Weights of a small GPT-style language model, trained from scratch on English Wikipedia.
Size: 12 layers, width 224, 7 heads of 32, MLP 576 SwiGLU, vocabulary 2048, 7.98M parameters.
Architecture: rotary positions, no biases in attention or MLP, capped logits.
Training: a variant of Adam for these matrices, 252M tokens, 7679 steps.
MLP neurons of a small language model. Each row is named by its layer, matrix (gate and up: input weights) and neuron, and shows model dimensions 48-175. Each number is 500 + 50 x the weight over its row's rms, rounded and kept within 0 to 999. Numbers have three digits each. A neuron's up and down rows have the sign that makes its largest values positive.
A block is one neuron, or neurons of one layer that tend to fire together. After each block is what it responds to, as a language model described it from the Wikipedia text at the highest values.

L2.gate10:491483499472507492552480536514477499526527428544477537515507514286523502514542445497473448513500498524502601533653501488504411546494564481485505495508494474451538613516509532495494503511594524496536512647496474488533493526507503453498450492514497500561505496615485485495519501503456453398494503525416431580442599502705505501595511414489706426508492522500510509480510501521495504496503
L2.up10:489515366506510505459552589379420522501532479542509507505493447474481499428526433525509485502407507393514548406620498506514552464484561514507565503500561521475562638520496491500496543460523494497526510334492491473556562501506506438505439522519510469468527592509505499579502455492480412505528484476554564494419454501572514519558524571489453618489491448498505528533510491502519502495504
L2.gate19:478478519527483425469490611367546484521446693466495659494509490549525491512491512503488488501553497480502454612638492503611519469492527520507573495501456494561566515504492478493506409624505497511448696548500461445405670501497524514512478493492538542431488389480516504405489516510464471400536492513527509464562475515603409497573522538527456491491497487501505507522499486491488497510504
L2.up19:467486514550485575462483612467387503507316482564498402516510473460480491478527584510487516503421481368492495596444494500525521508515603524514529480508566508452421619518487541492496433545623497495498541510500537549426380485490499429498428513493524432549525424499526510549510465483497496540522504551556484637452532502481510521641477453504464527494491455507499522458488516506492505489502
L2.gate115:472502474567541476433485431477536497518631476459506539502512424465479505457464552532494502494486504529502458454440504483510508583488500516490501510497595555548461430494508496507500498535410504494531610616504499446436491489511506415513543501539494478492494464531499519474525512504491594384517494524475706333626484504436437505558451510601566556495500591492487511501490491503515508505505
L2.up115:495503610514509400473404556439572510516656490600474512490500507490509500529492542502489520504399494453502712508637482508463528503549443509523537491506425526477310616523495396495504423515451499495461542499506527413492444518501503488506522523514515480443502482474514507418498497497492425422496490502338529418538523477477461516529457623474417426499514553498501501596505487497511498487500
L2.gate130:530472513481526460487474457519515506513434487430491464521511478631571487503500535516544530491475512526489612471396501496714459413493486514491494507495408524587501478504540479497508398382464502508558439378500491448487517483500477445502615499523525499601469504590488499481494515487512543540483521495487567559424570498430462500471458445419576571501500539506504491487475418497489503495509
L2.up130:495541481424474429482540515498468491521416516573526489502499542365440499497482459528479524500514507505502403611506503523423598476506551511500529479499541530474632525505482488505498438701546477507441543623494465666493534507498507547500441497537476453414492481479491488496505512510514498420490503564518567484604460522536416522548502459520345405495498464501494505416501522500493506499495
L2.gate151:434488553519520550480553570443311515510323516584501495496503496385455479496473472503510460492566487542491530479541484513473466467509406482509492492499576473506479491508499476511507596500483468516509345509492453451540448524511490460520599500491498561300473511489500494522508526489556368410525494518392396597494483490432535503493513482491528581484501475505486490532509472475499499494501
L2.up151:488526537545494532505366574490495508479466514507514395520497508472449498512494620513516519487475513568491526515637495521508507459559393524492532511495343575487575565500497442510509554465458502496552554551523515576523538509524492531514477509537493570528488578520482503526481502519478513484502499569597532533509507519541533508527493570498426439504482565505495493686476463512480496496501
L2.gate172:465449490393476361526587561472557516469653395560452524536499573420487506477494549511552547488525490465503366515503506484494557437521616480518584516495561469483514562466465634500479489545549467496490555556502441547549532422500516473496468517475514516554539412544468459451510490506496477507442515586471458506625547495491394456445472535450454511485499419502500507428518389499529502512498
L2.up172:443563528393495385500563594462585508499528478588553443526495486450485505519525393469538412494493529420501408520541496510543516478526415496521524485480611356474526539514476478514504483532578479488477565546512518561531489475506534484459393469582524461599531502563501497505497517490442486585456498522559447493603571468558472502573466553535546575500487461494513471476524501487504506490503
L2.gate208:489482424580385547545467514455540494517481523558497475504510464415484502515489523485512499480522503538507533453361503505453558387518561501500502499502467577487441506507515458502492434453450529499499435422495507406557650510502519442494391526473498553381515494505475483410494493490506508484480500492476415479637482484483397479514510479512406465500503472497509494560525480482501492489496
L2.up208:500526501486497710515563616415515502530494574512519494502496497496513503571442435487506481476577480547503556544530503503412463471512368472502541506498448455477501524480485626503503554565509486495559502676492482617586569498494491510494556477523473476305469463445475502538505486517538531438427508511459596482512495492508421530512598562475501370493515430494504510599484416510484502503501
L2.gate251:484508430512473456506522467471479477487658481516489472505517473363505507511492445488534523498474502355491588484459494486419564515481520538496456498492533500428563404492487507505488535572512512490485510548503523572453557508507505478494507541490513496624494387541489491598504546498507522494525509475551498471509475489407343472455551554484357514498508533498491493485514503487492506514501
L2.up251:493473490480561483465501361618530518477439488571497461488491629571526483442484451527480529494495497606499473468453497494512478433525519488494505496507509564503513512520503457507501515491545522515416458482507514651477433493489519511505490494536497530645496520527523489483504519513539518513435502465438605545430443512617617516539495489513530478502499489493492509664494608476470489490499
L2.gate274:413468523378459462546562485619595490480458396411505606509468468484555480448494474562499427502438496598495504543434507484533565460527509547488525485519543464522500496534529591476510467488540478471439464496472496451470490497497512497481551534545568445550534554539504469382530372468517504523527517554459511506595403452455580439495546474478502443500493506507519483503529560489527507496489
L2.up274:419473551393465454568559470607578502485452399430513571514473442481516472399475439568490463479476475570494549550386509479488574451524501540495527489513529493554483491528542599478515438511514476476434415522468495448468448477494516498496544566523566399538531520551488470394532380462550496502517521551452559468598376448451554432503524502467506439495490508506520492528525555495539509500490
L2.gate281:495508611538465507407544549460456509516457405547554461507502488464424504484531466515464483493610502498503371553358498512490432524534489518512501498487419404446527433513462499499508573477473507505379395395488549558329589518509487559495549489505483536679526465459482506509519498488465469594596510529475544551510459478518440512599455490552620432470489436501499491478490564501499502510496
L2.up281:441523411444554606492569492505491498523364597338525394512498395587472489484522455498511404511489502506504559399476499514593477460476486502512550504482412362501589502507506356502507556539522508493499563483503473535475478504502551529520402479531513505469529505480485501437478491490599472542532491488665458600582565476450588484430525539485594537500465514501507484506490526502503498518508
L2.gate318:465512490434598579511486475500525499525517360444512479500502527427488511508533569498479511491479499511485416542523484497534517423463441520473459517480498495508454522502513401504499536483542500497473477585504499582458367503501517489478651529516524452489487541562494525398501459487430513548554503460500422397475470535425590517450446536516714529488491477510521510531481511507517501484498
L2.up318:494525436584566551515547502460425500480358332482450459504500428514462503518534457499515443491489494506498509505503504485582439450487547476510468512509602512509429630508493595504507644472497513506544473480492480580446394496523513497481496500515541514425499538563534499449523519506418433538521508549562539471419411502497542468606534512459506382499513528504492493481503469483529503504502
L2.gate367:556521501366532529498522606473398490487604589502508476499499654396536495540476424510509494483482500548502438531590494523493556492515556495493445499499510475525562474499496527502502488499510520507557664462496493508546398498506513484508556516497518628378538413503514496514501527490430456581490513468422564455418478523466660515386482439483491547523503488500497482472520594490523499497502
L2.up367:520521472445517388518471353544463496491598510458488549504500455495492503508442424475518512489533493511490570502458506484531550607483593503499486484498586601485388423511519537490505474629532494513469607520509539507347570511487512479495638488506504481658496425489486496566500539514489435415502496539645434503535434499484515490572552409531596416496503488493496494487512488506486499501495
L2.gate373:544504532499604436411448452589581478567523488564481438514498439457423508493464631469482439490412503527494519577504481554467520458518469496475491483564425532587449508477559399478504521516470459479521448445494528528514512599532423513428631587490570473623574475458403490530490464511435564475497546472521507590474499475519488473513567493424427503470509476510509542570504449551437495459513
L2.up373:569489520504569479429552490594557492539540432562501462522505415491451517468530586492487455472442500577490524511544477566494522409500496508447489501545417531605403448506550402476501500504493464474541428444496560495533531563519436494445620576486584548651547489471398470495491474494461559422491543438508541538459519470507446465516568481417444528470501501510503551496505464552446496470513
L2.gate400:481474487457430551454521491451531504513651516360490530493497599576535500494540515507491512489477501543512551516594492503520537426484515532512488509510559551534468556509476390503496409592460485501495346479500505648440522496481535477497400513508484567665511417566472481479507487503483459514519502497534501419522400511641551480528530493534568354523493495508497500599503486517542499505498
L2.up400:527436488495493518549374498499383487487393529509513495499506526471478500549592438486517495490529490489504486578493500506581469487496461483497523476504465518523465599507499606507495517439510461508502404581499506385392760516490544523526436486509499505452513750490474505478482519505563485623487497528599508429500407531551468502431540509522411561514479611495497502513486489485463503497493
L2.gate453:502595478515541528522523536459545500602501514487545433564501490526544457400560502433597432559524428485406546543469551413462495501524478540384495587582444579558497484461506486588460446455479476492558507540507413516517508443484425610443505574480486549486585498467577457482545490550546541511496445511513497504492505445488465478467495492588450476469577520552411474506524501454525502490508
L2.up453:509591492481535520505539535469546499596506490486568411574488489517540457416557485446620389571511433497433540544483550419474522493507478527381508572591444544506502498450505515583478455469477513491559504539505428523528546444495427633454483563477479558501599503464572496495544486555538491547501438501522470513473488418492484466476480467610448488475596517548406458501536492459526503498515
L2.gate572:526472617469487560498429579524574499495452350444478477506495531424542492502520414505508460497577509474501410567354495506508547386499610504517482496497479487514500441488501472511494542492402503512567511426518505364490378489502516543491668494496507471601509423423493490527500484511385548431493510488620577474415542492491604493493485498486534538493509457499504487561503523492523502505509
L2.up572:545482449471481473496513469468477494486545580475510534499502370594491492523608517507504502495557492580490501544474484493429450435517429494498576501501493436498389650474527545497499399550420469510520476621514478579538571495508531438528372489454497515405472504482529513447508493529607509400546505515424448441622447484530532501577474639467479496520495564498505495467506548503490505490502
Word-piece fragments inside longer words, especially -me and -ate (come, frame, indicate, approximately), plus group-membership nouns like member, group, supporters.

L2.gate41:489471506543477462493492354455468505504592416507475344498504570433545504490453393519449526511351491642489431553466511486354487520537642489481450516501375529517511522508504545491514578462476477503508400349495527492472552485489496454466367545489515489409475473489507492458492513518553464514493496495529483434555532536593475501426473492566598434502496511491502508494509508508511495486497
L2.up41:478476502537567606485471639539426495498395442452508560495500473364503502523548432529482504505445502493503518577553511515380490577538489482509543488493474434446457425478503527484496499518532506499525450543495455490455483468498537503508540484517485535388500570463482501491507526496535525489544480481579475537524557509578546516511409384502688546489497523501496511506493490517482491494503
L2.gate76:525523500484615567490418446540403497497588559418493429490496538380480483515523512452497504452526490512494427398502506511497529614465428506489461497502500525516492500527534484496516512423412540501560548524492516566538531486505485452495478511502482490497474527450468518470494429484470466397552507475306481536493542471697472483482500418493480622504502503498500489406515490492475494498503
L2.up76:496536425379478596516444484516505536443695535538510467503497655518480501507530541486539469481446496421506528508468495488504446604504460507491421479500511447438410467524518486520501444469511513519519435469511518585508288536511517433501475450494522472511531559559501506471504454504554406545541491525503458547480485489456540523482509683504618441495488417508504489510512413473481494514493
L2.gate78:422509518436434507530496537425597492506524590362464517441476541576491492438507402484459482529464480418495423464462523518431475578482449514494529479525563542434535528464543547495487512452546544489567462495543453635522541509491566591473471535450535629551458623513488484490526542514518447444431492462446502452492450467516407479473550384436619537530485504519489517561467629510441505484486
L2.up78:420470590448433379581563478469593497518564625451439568455494473526508481433477393538421512534474516464510467447473501533352544524494414532498559485525421501457484565465539520513487517439503498507538428457528476504473510519487595484497503505385570543542490512530406502475535496488519484418446472387333508458405435471487467467432501343451586522512474529510493522510495582494481505518475
L2.gate86:443520488522566489433475522556504509534490459500522438532553508530434540490505525465535471496466578442505527469517462493525443515463472480495486489574511531625535486394504508558437526486578426389524517538415495494517526438514510429451507607580529532462615494491550577459455510514426444479470600535504491484515560481537483549480536526541486482515406435494549468525504467615481508436548
L2.up86:456521490520611497431480507565543526517508471488523444564534531498465510541538502482502488505481583436498524443500459504516492516484490470518468459566525516622532509381477496552440537498554420401518523532403488475488469446502499428466497614556530534472618484485529567451465513503439461490486599517510484516527542458544488549493536518521536485525404440490539480522468455625501509435542
L2.gate88:494531495480431523462457421470639500523571475467498485501495498414485501467436524508472532499534492476495512501689502482525542453498673487503506513498618474508610462502505498495501606426563541494490589450501538355511593492496480529503474512497500600506498591493480493444506515494549521377440510561624645540499540494519636501532472540514499430495502545497491489557512498494485499494507
L2.up88:497458458473423576503489398455453474538471431573511469510496592514531497509425611481536488468532503615494402549568499499376488371571490517490501513494585532513557543509490501485515507548515513510431455505504509511587582476503482541489414491499511441536485537477470492383509504508547511482502506481524341431395495486603546539451574545457561484495495477498503488483498513492470481502498
L2.gate128:552523527574542445555532562516432488503413529513504428495497414437492495520488446510532527517465496409504492547478497509419548438429556517495546518495498378542538448483487435503506552504467487504542467434483396580448354473478512523519487495439516532436471559446483481408477483476564576409504500510431537475442387491542524491458368519536436397517496557503498493481479532480506497505503
L2.up128:491539439532548491383496549447519509508482435531513485494495448405533495510435544489488538500368494562497509559487494489503428511460621492490534496494464469438471502531553401503492522444553461489561393461505478484385479464505528505510686484504528503552483664484513502541479471510440507426502506444499518379492443470536538492473507486554567585491507546507503514415496466521484498493494
L2.gate181:486521546498533568521507504437434493491616368485507544497501472482497512447457487506516501500493494419503662465693503493536394576501467507521484496504429462491462379481505452504510461476535476488556519514503481667500494488502525571501333528496509565363469557466527512554501482521518481599504506504530459569445480488517476485498484476532650476490507601504500506427497421502521497504505
L2.up181:524527467500516481580497366599624477495431483477507458505493499477483500514482464498513480500465506443497451437492513498500457571522617502500528503499555436498578612492494515506496481545581485501498447571508527583518748491504494524497536470509474478615506544456522492461488490474518440526484502496672298609499579517499589510417521598531446536518491588502505505396491445514501504504504
L2.gate214:483489400427435528459434678626514490471398505502502489516512421575466510487524465490530534497449511437505460574395486505519431585525509495501536487496416454493546530490505562503497587429444506499528470478506470523404553454507512511520520494483491504383443447439509503514494485508496468439462490459409453503492509478393456497415475501479566569492497503498492484500496512502479501496497
L2.up214:479536400569488470587500531411577497500417535566528480506496526544506518524479501524487520502470487454503510527500511517401576535478616507509467515505397371427416464484498544498490533492465490493458370401507558512483371519504546522484545494523500352478524540455500509517519482494476506536559500504524543406545489493519479462598467450495488551496499490506504484539520454496530501483498
L2.gate254:514517499417645582534362466490563466517501526464498487520485487568507490516483496481508488490582509565483495501340502495487627618493491505483494500505443468529561532484500480493490559597542503498519471454505492360470461515517479489498425485497478424460516538525505511454485497499526465610494494473556452597592544501522675508510479517505413371496478522496491486518516519477500488493500
L2.up254:525524538518544534516428718537481505474519504550509476480502379527518494480574572501495557478473491579500579381413506456524502483481579488485421513497338382460425548498501536504512380563546505496517461435509480536528308482485498506482437485460529532512527519499495479493485482474443506587488487479372612458456470511511537505348510427544456442504510506507491495469501557505493486492494
L2.gate267:526508517520402554468631680545428492503462507392483486509495288499514493503441517513489527502539508604505526576474501490647478385480359510501514508507557497445531467472497463502495497465493519500474371459494557590525594503500499515508490516487509670512494510476502494464499481514531426468494510499525559514524459507557444488521497447515596572490502450496498505573484471500502501513499
L2.up267:528498557552517555467552384601490499469457493505486563500497537519499494500551542499526491504506495398509499514625484476436359387518535476508414504500463494536528472470504313504503489523483509500507452507501492549546276493492478532502486504504512557483511478490530501415498504527525424530505512507405605456554462509470464506467469491542568327512511494499497505522482548497521504509505
L2.gate300:531518377537521454477491415496514504498495462489502445497495350558479495470543471497537496511497527688487462529599502502660616595488540502471509488507541600437484514501470615509503449603521445500558479511493487374644589474515517526489391470516516611447513496594515489543487473505513459494480483484628566447524537469554450519475543493512541458488497497507515475466495488504492488517503
L2.up300:523476460513485403512624588495607491516581453522507564481509374439532503500432533538514510523562493587496509478628508522662498557511531514522433488507587655512464501479502405515514586545496516502477284475493478380499459514498483472493623513510532542442456541640485481507497535498473510474505501483509479553395569499430451485544441517474488519513498494501498483550479397490468486492508
L2.gate304:490473402370448563554521434584633505500435488467532374512495630471533509634551524513563554492562498457506595384562492510524498508583379545472496478512573496537422507502522509493510550437500553505483425536488520438397551521487474468473557520484501520519489525497505523399497536509497451455595499514443473523540501523390471537545445513511558576511497439496490500415482485469502504501504
L2.up304:503501399343493532515470407534590504485423478466508483506490555400481489542497533520535583511551509537503538539546502499561444506542447497483501513495446506583416429503528427502513450486464487503480441531507536436428366554498472482528512510480483470443470585412513488550487550517546511482494485535505503497525634488528555529541474491478494494519500499504499510491516529501479493493496
L2.gate360:444600461519460513507481453404508497443474542447591447489460512569443537413514528535525566434485505443495524431489517512539558518447452539486543484499550646490450520547470428512485519512461552500461529512521493485579544518507543447436531479642519534531578662478503538461517460460363497584474482496555528394493489431545542437488523432522514506509507512495516427592508639516514516519472
L2.up360:460582485537477510500471537472564449464354530488528524446453512501558508528452535451510332473495494500495517522505525494560510556416471480478579478525496706540441585526480559505492620606445488507515414433532486424575369509516507513468575472598450482602479602435540530540488408519399516483486497448584509454454534484514546462461578473527468566541497510507485480611481627515527522548468
L2.gate410:503509499496505530507540347464368485503619554471515488494504593532543499528573445477493527506566518478506522475406497517379494522480577514478517487487544536481441504507512568501503418491562507491480573447499493425349600504511523441495554481481473468643495554553524487474499462509322437516521505502384536561435495523423504487477437575527454439514504527501512488526487513494478494505498
L2.up410:503517496451524544492504623504389504485554547476512474496503483498437503537547450523480495509409495457494468345361497507441478471531568492505515483490492551496360400499485408496512646587515517475477480581490492470582404503498497576522485510497480564375499567527507497517500472506567548462577499528624512571481502509477489506411488449511533429499506565497505515520493420503524493509511
L2.gate451:482468414472499527504531336522533498514407505546485470503491460371459502502504539492481485478491497598507508458424506494430444498462413485486543493495520531536540475509457501502489704547544513500450523489506535469498453529505532523475448502480494677542498564321500504555502522489514494547476495516475495435453529493526431491559500476472499509504508564503494502526516435497493499510499
L2.up451:482495510457548528555405482421527496521537372562527511502496444426468510535530467507521488476532522514506629543539494490431525457495569494506497495495511519537535497495492521499505427561444510502460728567502491632491541490496486454510568504488504459515476437507512525526509485493442420376489497508404678399555531519411413492492456632490556587500520533502489502640494462500494499481506
L2.gate471:455547538613556501467457420524568480540487464466485495469502541469555443502370500523486597479504531379546514542587502503568549515452452531441434569506489582508447510490531477460465538601501475511440550563493512496456549472481495479612430479493520477502506538557546513562520489530552596481446505566522469517488517503515532531549483442540482407535523583499501596511456522495473508505502
L2.up471:421617562664509498423450378510544509535496472548485524506506538417556430499405452514469559497514521490541494519603483511566572547439483546467437587497464599529457504479535407440471535537474528507461519543486509454473527486475509488601474475512500524498494542497575522545520515542554543454453519495514563455485502507463499526540458430536520434539537618501497597518468489512501496508504
Mostly the "her" piece inside longer words such as thresher, Christopher, nowhere; weaker on word-opening fragments like Do, Po, Sch.

L9.gate133:522504439551592492496488534533602450490537533454533473394538473606575518405441532467513577487491501470594442467630503422462471529434480510580555504559498500552506497560427446587573343465540442576526490471493452492495566592520453540482438444588511455596509459556514515499511489578476415401448462562485483432469536540530493546499471425462445593474502450548461488480460460450449608490498
L9.up133:484456607524491444487512550482485511502527484520452485511441536494405437447529489453473458510490536544555376611427562471487535531472522532481459489522441495583390511531524556529477620493468486608548465542433523417494438471515578488506501512471517463564514539537492514462385515541515621546542501494432511440419449536424478479487576508565456495418468437499539597517475489517524518414492
L9.gate301:470559534579528461413538515515613477510448563540490573501489393496538423497523410508547457540485557545515486566504526497514466472558523436426486516536475434545412452545435503562477460511492506452634581497527425619479482518497516521566450495579479469502488458505451518363447502484530469555431519522483463436465506593535462465524436527585545480536492368488494441449558587455486469470438
L9.up301:528428559556535509457457567428461474595463533495445475494517512473553464471466614459533524486561556611525558581552481450457460555516523553420588552456436504472469566542494457537446491533476474553403440473558468501594482549485537499470469508481443515556509521525417496545490436547471491544572522476477471525461447564390567452536463508528548555497482569459477548394440466489516509449545
L9.gate427:491538483541498456476371509530514488542559463511471551451468514509520484504554447500537498540510593534428508540414530437649529416567437429561430518500421501551463478591510474470487472460520512457496507511454564499550496458542473544496425472522557427484504561551570488515477496452447533571438570489550497473441509516551543421447510591549514475427511382533528540561554507560510521522588
L9.up427:495444434434482564540448559478502522442503530511564456503448467520437432414450507484512553381532532471545653509468472509491464552468494517542528486467523527509404497480507516570493456459594475473566488467512611504550473563377579433490456427471463587473479450578509499504527455470500449509567551447455467521468558470438508514499538558489544403564539576482437503517546542525513509561451
L9.gate473:451637453432539530477393502427530596537524418511494490490510478521610460463537569480513507496447487609515563423512519417577473466573424454474477566489496562491502609455555405542443468518547456434443519466563426491522511482534471475525431434577524489544466466581450420491513447483448473549461494507524504416460535553542521601491506495538583548489542453517564508525544501486434472531545
L9.up473:448524552608489463478635421479498489540478464526575479455585445472533510446511498486514409537504583514503507572555471427475553488528536571543545483501486454531593494547534509532497550523487523513480586498420557549678576440481486551456464573483388474457514467432477514495548470524500491543511445475558559521511546559489445502472576585503525451495452487529442614512595542508407428499527
Final piece completing a person or role noun, often in biography openings like "English football|er"; also catch|er, schol|ar, spokes|man, supervis|or.

L4.gate332:536444504481446334464464522539554534522561479495523441511526605585570449502480500527666499577481407486556463549479524516512502508568552499469503481476495502502569534474533535444428546481642452447592417497455533535425525559560441481384389539522524480489571486498525543422495424450473555577434533516479471446550524424548531481481575492519562544527480513456559524560481503538452465505556
L4.up332:462440514492489447511507528530448529558489504481472496615490500574540418580496505580535498508515402461511510550496509557488562513556564475419533483612542529567548486577501553518483548435527435512559454485479521465494472541579482473410422575506508415535443475463457635484452456443455653565445576515471522526566501452549510434447554515516522567570491552481610575536433479577465452525506
Mostly "match" in sports or competition text (a match against Wrexham, wrestling matches), plus noun stems awaiting endings: Wal(es), plan(ts), Championship(s).

L4.gate183:504530451497508539418487366487513535479564549441533523475556543506495494485534532470601498422479481425412471545524471445595488515477516478518549502514460527611420546494488440541503544474509451403548525483463527468550508557401445540513563515447554496463462401458538593459519514454436558567429501498566542466486543549534432460484563506522410525538552562493585525582542492555509408397485
L4.up183:539619469489519577420538343483496526465537632431476510504582499447445473476555513447537433479460497471441512569533473479572437510450525411483505456513486523569463482477560459546485548416431475448534535500407500437555550491404445558443541510502584551506551465427475607495512501548479553582423496503588568464537582572574492481501543546475496563477518496538563562609530464549458469501484
Month names inside dates, especially May and June (17 May 2017, 28 June 1981); also opening word pieces of names or words (Jo, Ju, res-id-ence).

L9.gate163:519677409492482495517510412557512454579482499445508458487589588427455500517458473450522521568563527508488544563510542588495443552472514468524515471516460393460552485538522539532490389584460488508481458591460449486470486481566484603409432535529507535502491549530405524435527592516523444423480429512574539523495485542575554539532460539500541478457471595453443506526554486513508517456487
L9.up163:448455482559468376508486544520527517480553466483546434505466432492462517499493435360467475499609458462561501542486516522466517472485505502507484569507577497445590494544550371524456484473526572520477443497496472370483469505493543498473443495507530569435451572485522476416488495598495550512450521500458604483474569493538502584587475423487458442554505464422453497457522570469433508597495
L9.gate190:518536543564496488524502470583543470580481539455462464490525527510477425512492502499575544528526507518435544441458538521462519432463533476425527516503545479602616516505550467495455531523505543453556418470460482494494519414539512539415484581575488550504591563541530545540507551528480479502396483609429509506441527585437529526500397489582615509572456594423488549510553466523515545472529
L9.up190:415467460539468492526525512513519423480548480475541458534599463584491447500473492446521505528532442467465468490541499552536509471551490382466470591524520547565465483463447432484444483553554339496488392485426420581550410539519587542521412567518438512622536536515489398587478513526466538565496529519523494435511426502569427533555522563495614459523463462486430467450553484492518440513516
L9.gate436:521582527551459437562470442599499589458521433576470466490535543497609463522439521464497461608544482541433535451513499495499533485489558481456560416485470505424644515430601551594435519496514438406511457527577482510470578520564547550541480516484513545501537494566547480512494503535515448522565563442512368565425504577558512480437495620592497460523494476522594477510540467486557501457580
L9.up436:561502441483435544475512446509526520556402539449483527529504578441578523521529561463571449466453520501448544620480496542415494546458460409568455650581585461522508541511458435523589480457495500495547500480475482407407591520512585505472518398530465509471575549543540365517549443459474497554590566452499447493456523576498488507447426619452571451516524541491612528522428498498575486572485
L9.gate569:520496553487553445456545539531485640459524483443449459520600579515527462589444488427551432537509511481501508458518414438509436511421547553513527571449533451490463535508449482485351511458541532507573575559530508491434570506508447507488562526487493553486499558465586455452483522454451565569615509490472478494444472417607430559581521484480481497517520529425507481520521517575394552454495
L9.up569:562547510424543479557558503449562503518443510507484475571476573509558359487430450514577549596440471544458526422551484486477507519451589417417485566443549441541403511544482447548399568617410511507506492411530418506507590467563481526398475449508475608475493564509473472452515532539476500489550480575470520546517579546488554472482550541470557543492394529539537469501495464518549578528484
Short consonant-plus-vowel pieces (mostly -o-) early in words split into several tokens: re-co-gnised, Rep-ro-duction, W-ri-ter(s), pro-fits, De-mo-crats, often in headings or table headers.